config = dict(
    head_dim=64,
    positions='rope',
    max_seq_len=512,
)
MLP neurons of a small language model. Each row is named by its layer, matrix (up: input weights) and neuron, and shows model dimensions 208-335. Each number is 128 + 24 x the weight over its row's rms, rounded and kept within 0 to 255. Numbers have three digits each.
After each neuron's rows, "fires on" lists the tokens most often at its 100 highest values on Wikipedia text that the model never trained on.

L6.up222:131168135108113115166141111135105124121138129162129160101142161149126115114156079149117157145135092153147154124136124096095096099138142150136175109084137092147132181139102154135130193134129192153100130115126120138101128203113139115102137154099132136145112096117140132142144098115087124129112086139149138120148138133154126129147126094101135156117127114137142187112174140148117141106105
fires on: " votes", " Total", " get", "5", "ons", " High"

L5.up1456:154097153124106131161151139127080110139079152087108130083150119151120103149150104155148144144123180167146150139109148166106149077119148171124114087125132119115149099082113118107103110112130107133122116146135101088140133130160117051128149160144142117153147123088128176115113119139136109146136141098151160136154173143147087142104122114131123146138139123140094120155169110108138156141081
fires on: " =", " and", "=", ",", " 978", "d"

L3.up954:142120111120123194150159170158150115166143121162142107098135114144137165161128110083168109127103119156094118131117112122131121157122049143145106163160126123134076150095117114111100131131135156126127174107108109105129127128166125147154119151122155118131125147159121139107104133125118104160131128124156160137113084084167098093121109142103128092151111099132108134138115142121153122095134
fires on: " of", "ion", "e", "o"

L3.up443:141121141130129123110113111168126189140144163161118085161134138143141092126111124136149156136114134145137127124102132100107116113078131128138164138120137139161109106158126140147139104127099133130073106132143133127132125123102126124115128116132142135072123144152119107110100140121107127138116117123149143114168118145109108108121153119134141099166115128129141119128146176141185098112138
fires on: "-", " –", " he", "go", "ull", "h"

L5.up609:152094168131097120117122109094110150147134138123162099127088142137087133150144173147096170158150166077143119098114173147151136123146138120103097124119124143128157161155149112153120189104143109110110126138158123152178104109094109087133130138155148113126136110095126117083143174054102152104113077114103109111091121144155133128132105150123109113183089128130140104091099116115109093108114
fires on: " was", "t", "ve", " had", ":", " is"

L5.up25:144149150167106111159141204162115133109166171133113107105151129091096135073075118107119124156115112194124150115150129149091126172120166111165146150134115125094131131123076096148127128125126165161121123083149112106149114156136102147207129140094089151160124110143148091145102127129140125118123127107130136111115171110107150131169144128102184156138089114120163138114159148117151142054136
fires on: " was", ",", " of", " in", " years", " ft"

L4.up438:113141131152158115100097121085114141124139113107133099159115100104124093143116117125105126113099111118135129151110155111154153149141109129115142122106102152134105136164134137107112131137107100111080110125110095147148132114075170122129117103089175170116137100090088157108145141144146113175080125144096108125139138152156122126169140118106152155186146120125104117118158183163100097153110
fires on: " to", ",", "'", ":"

L4.up1359:146105132113176116118125148114108113091096153118114155151125123108081126138150090134103128109121132076129122149104105148151102120173147139156124122095064120115105180104097144162103160118181090156159118121135122117143158181137133124126166103133125143158135113124077119130112127143137137144135098165160111149153149116104138145122160120112164125121137112093134098149139135128166080085131
fires on: " of", "s", "ous", "os", "h", "ce"

L3.up1015:168114139120069122137101176088117122122127159101128137141160114149149123154153158154150099149122089087158159153146190137146116138138160135151119138137119088150140140151088108119100127094122108107105154111107171079108127130160117151096101079135134129121139126110150169113134126169141130118156078152119124118122125155115154161110129155147136094148140134143131145170159159126194127118110
fires on: ".", "di", " some", " |"

L6.up375:129110158115124141149130131100116149167090086112140161129107155104107086121101149132116140107150089132170124112105134136107091112130142160121123106135134118128131106133089104146157157091155168118125154119172133139091144147164089085143151096159144078143145100135111120164087161110116108129119150157145195139144142140134125120128087124146120126154115113138135136144129079126133128129130
fires on: ":", " of", " win", "ating", " competition", " females"

L6.up752:102132084126141130117098101128126082122181147102136145144112149171106125096107133095121135126134153130159105112119112161143154145125130156137141135147121109097135114104139169112133126111130111124124118135171123095136110120143098120137150141155136113164111130113139120151126141085159163116178100121148110130178138115141130142120134102135112115111119166102133149160178119142128146107106
fires on: " |", "°", " at", "/", " and", "."

L5.up1285:128151157126124119133161127167088150111118122133166112059152112098102078121127112101157127118092106136168065154095139080091111111130142085113152120134105136100168097104148126102118114168122142189142093137129125150097085143108135107167128113092146130104144114140150139130137132138089126110120100136113122102152142133120125099131130093116176126087122111099186153119106057135101162097086
fires on: ",", " is", " was", " in", " a"

L4.up1533:153117147136165142130123168144130120119112097153161098170127131158116168140078148119143143142069141159138080121090131149144132141112111125148110120159130128123114126126119109133133099159129147152150130123141104108070078093116158107152111143184188097137069113129152109141128122139121103120130092110088120098118101133074133183118131127109128123125142151121181171099120125111121118168136
fires on: " an", ".", "  ", " of", ",", " in"

L3.up1370:112144126187113137133137131151115112135070083159107134130102123105102131140134119173111140179136096093116101078160127086079096124125106133159142139115096122153167162158086080135113158101126126128138135122097114148129140075088130137120161104104145135148163117112110103096151129143117158119128129131085116132137145102121126114126100102123153111166094068191139140141104123120141136127134
fires on: "="

L4.up743:105142170174128139111125152084130104072136161119197153172157103073119122159144134127160090095125101088178134162145182124140144120101124159169141108083138094138126133137140152103099153130148133103127140114093133145144122113110116170117123144143121149156108138140161148166119091113117093111128147172096119099112163076119110124114099144102138153156122174101129123166137119124138083147138
fires on: ".", "=", " |", ","

L4.up1243:122174142161134132161177122151124120097160058166092125149135118118128110122117079113180092167121101136101066125097119133105125112119121096175126173125111125150105175104116113109124087172106090125109144123123182140137145106143171169142137121099141104142113132136149165137133099115114101149097100110122161123159124121131124135135116111129166149154107122154171116142134116107132118122154
fires on: " =", "=", "\"", "History", "'"

L4.up1177:157100130103122145098125102095130172122147138129125076160096122078106136099157105125146120117129177138118138116097135116122148149168128129154110157136109123129167105155155158144123159147113160160041128118133113102120117187090133087148062156124177127176113123122132109124129140156138125146099137104154106145093155166169134103135120141125139118169123118099146153116128164121154125148165
fires on: " is", ",", "'", " was"

L6.up664:152120160144135151128182162146144165135115119147099137157136118138159156105151126090106138139128098121160127122092165096128103102121132103103161128125173143109144132141125118132165107102128112134128119099112133124097124142126149103131129138143117143111183120149158149082138134124117154096121148148175119136168173169107127123127139136079121091149132111104117101086164120123153113119098
fires on: "-", " \"", " –", "RS", " Vi", " Man"

L3.up234:103160106147128128138130139058133114129118107090131132145131137144118114137146096124104166134128128095158114103148138143128130119093104110163130157172090128122073114107144166129122145111128163164139157110144143108119120141161132123142119145167119134125125158103094142068137109130120111097143097103165178110168130104149138173092158109124142107147096145071141112114105123131139122150158
fires on: ".", "ero"

L6.up937:118159108103089123131131119154119145111077179087112144150135116142133122127111103126104121124140145149136151106122119091114102110119136133111117095104131108118084151126087148134157179131165095169155140153117118116126130147165076099140116140175146136126113107182176124100162129097119142132139120096154102090107132105100152142133115150163165153149117136132145131108121092098115128092161
fires on: " |", "1", "|", " 0"

L4.up1466:126107160126155133165169143142097112138134201150117160106149090106115129174127097111094161147175106045095142113154161145133093079139135124145162082114130123136111118151141135110087166114126117128148119144147126135158134117122163166138159125096108118126119159131130102145080103109099136124106087135101109152112131150121164137126113112122131138140069141130163084140126132119097109119119
fires on: " of", " with", "ing", "s", " a", " the"

L4.up970:152102113132153140138101133112135151108127135143123125111166145168084099127102173152161073165128094125107129127136122132148113174113145114137139155175165090168114109104083153113166079158105130110126126109112138148173157108119107092126164152132114132144133132138167111144111084198128125146113131040140161109125157119149131108132151127118092108104097119118153138111107120136135104069147
fires on: ",", ".", "R", "s", "k", " of"

L3.up486:132127136117142126097077172109105112141160119091173136156129126101140187089139150143159134160182130110117094126123159126177127090143126173110103162147091116087091132140089111133135110091151121070083136166163140095117157141163123125170120070147131150080095140160144091135138160156116137141132131136125150112163142129119150135135164153106096142120120127103088112142124154114124164127161
fires on: "'", " spe", "st", " in"

L4.up905:099111128086147092110110163111105129070136165114120119127113107162135125154145089143119128117123142170126137128133133159101146102104146148106147098160134145087119120133137128154101130122110142111118134161122096120159133116101132133131139127124153097117151093144149107129151124112135055169117125135126117117122110119178151130159103107143122130119162144121106145121099129113125185134119
fires on: " as", " |"

L3.up1438:137171147128100091135148152128134124118166121113138134147127102117120129099117114067126135136118168139113142075137144119110148179172125124160084140143104173136144121103128163122101131153089131060172115115097140105155115114114110164109140159159128102111122097087108118119144128117119157127133112165143108118134134122142137123095146102132121129134148138086139114120180127133132133071153
fires on: "-", " a", " |", "ser", "mer"

L6.up556:121118149123165154119147138102131105124148113160128135137126150101119130102074118126140143163132187141133114178113108149116083122125169132123112114131115124064118172115139115140101115112136121142114145108146108076108136137136094101120160121151172128128091137169158118128106164130103108107108103128152179105152111112113163143162152130113128119101102158124130135161133115152094116118107
fires on: " of", " Bir", " in"

L3.up1116:139130114133139120142098147108137127153131094109108146144085112117126125129126091138136146136117148137135098120091146097149081174135118123176180139097115119122132107121135138081153144170176136114119103145123127075135116154151097132134074162137151117097156127117138124163097107147099096123202146170137179093140125113116090162096110120175105180197096128105157141093143131093135128135079
fires on: "-", "em", "ola", "ub", ".", "ua"

L3.up558:148121103137121091130107170116108142140156145123117146146151091104179155139121093129111082122169144156129114088133103111110109125151156083114131084138152159129139158110134139124134122129182132086127128122131089093183158134133170162135118163096148097124114152138157121160128084162105149140131092137131097089138160096080090160128144160134148119129093114116097121120150149099135140122134
fires on: "-", "S", "ric", "si", " order"

L3.up1523:129112103152116133115142107149141127135115088125104107104102101096111097165137124120148177143129108111123109077141123093121106149126109175164160131159153137157108134075134124167164155123134144132121116117152120111161151097079127111130095121117132152133155139112136114110098149233134130100141109097116077095119111113164160133120141075111102086087121114136156088129126121156115149122116
fires on: "=", " well", "y", " Her", " himself", "ied"

L4.up972:186154123126125107126120128109089107125108138185159163128183106172140105130104096113139124128139146109102136110117155122121092095187100084104128152113099118105113152113133158105175153160113145123097105127151122154125131139167118155091135141116110183144151134142093135107134218138110117161131121112144127099146132142090112128110140164109141101127105142163160139115127178080106093214111
fires on: " and", "-", "d", "\"", " May", "'"

L5.up1265:081127088095138127103132113108098106106122163150134125126102178167130123162134132138102163115118103145154123141136137138115119103156166148095147132118111094118147166131177144092121131133116120149110151109142114123144185176121118119102139111133126142161185105069087144129151171093135083154112120133103133111071141157146124124141126151155140132167142091134127141130053127142107130155167
fires on: ",", " |", ":", "born", " –", ";"

L6.up507:128165101163058125131114160128100147134156155102164115148108130112111129103129102129158144088108134164120109135093167139135152192133112128140144163150149116109114105130122116123139166118088121156168087090150136137082097113062123120124111150154109149138112146150128128140114126135116146127138156155150126105132143120134149150097101178133152169126074074105101137117088128083130144166055
fires on: " in", " over", ")", " won", " \""

L6.up741:180113152122130151111145154137108114178159110153123101130120134153156153117116095123111136113126089167159151129053141161138147104139134145120118103130100101085135158125122115136144151138111118069124123115140142122169144129131176106117149135114093064147144091107115102110141090110128124125106114114148167114179149103141077142153089122106132127078142098099165124104130123170105089122120
fires on: " (", " a", " and", " or"

L3.up1431:101169136115110145152156133186105184160101191154120122128110117147122117136132118154115146105150137138156124090119144110083110168154075101110142123138109134080112168144105149091161117116181118130085131182137141128129131149122158141129182159119095161120082109161105119110127113189109150123123158113087132107148100080125158108101149091148161095118143116131145139153133156131144136121090
fires on: " and", " also", "hu", "k", " over", "l"

L4.up28:125157136136158138166144186143109111136115113116118119128169115112127143106070120113110136167124126126115160166144117124171063111151119129108095152179107121136102140096093153108112138078151115124089168130138119142132133131145104135121121118100123143082086142177120160059145156146123100095093137141110130158091121135108174130144128138129171121162084115078137126130170130129130132161156
fires on: " of", "ed", "se", "e", " July"

L6.up890:159101113168074141167131118123123164098088161151114127108097155143140108150135139142142145133079129120128131130134121128147126122113152149147113121141070136120121135118100115112078096137098097136151129151140096141115096124090132134145139111113117131075112097126140130085185131121112088143147101130141132093088122135158148156129107134134079139127161123117112116149133105076134151158109
fires on: " |"

L4.up17:147113114124101126109163118152101118142133156125164163157137089133112166123111123116108147122168103126126120165112093072120144110155146158127108086074144152067086134140097176103133099102091135125144173146115093098154126127123091151117117115164108119134123153115148171111072158174118156128154143125129107128102115101120136134087109107119127143121114133110131133141127121117141111105147
fires on: " |", "0", "2", "ali", "1", ":"

L3.up750:140143155137128131095140164135124132123129150150133168120138129154119105126093090135117126089163100125087117115051122135137123160108104112128161117115133121091103148175092116100119143150141113125121141171094149135120131131103142112094159097131168144165151107120111125102174157160114160145075159145105160109207108159122111133145145201135122122129114131165159184141098168101144121152088
fires on: "'", " and", " or", " under", " over"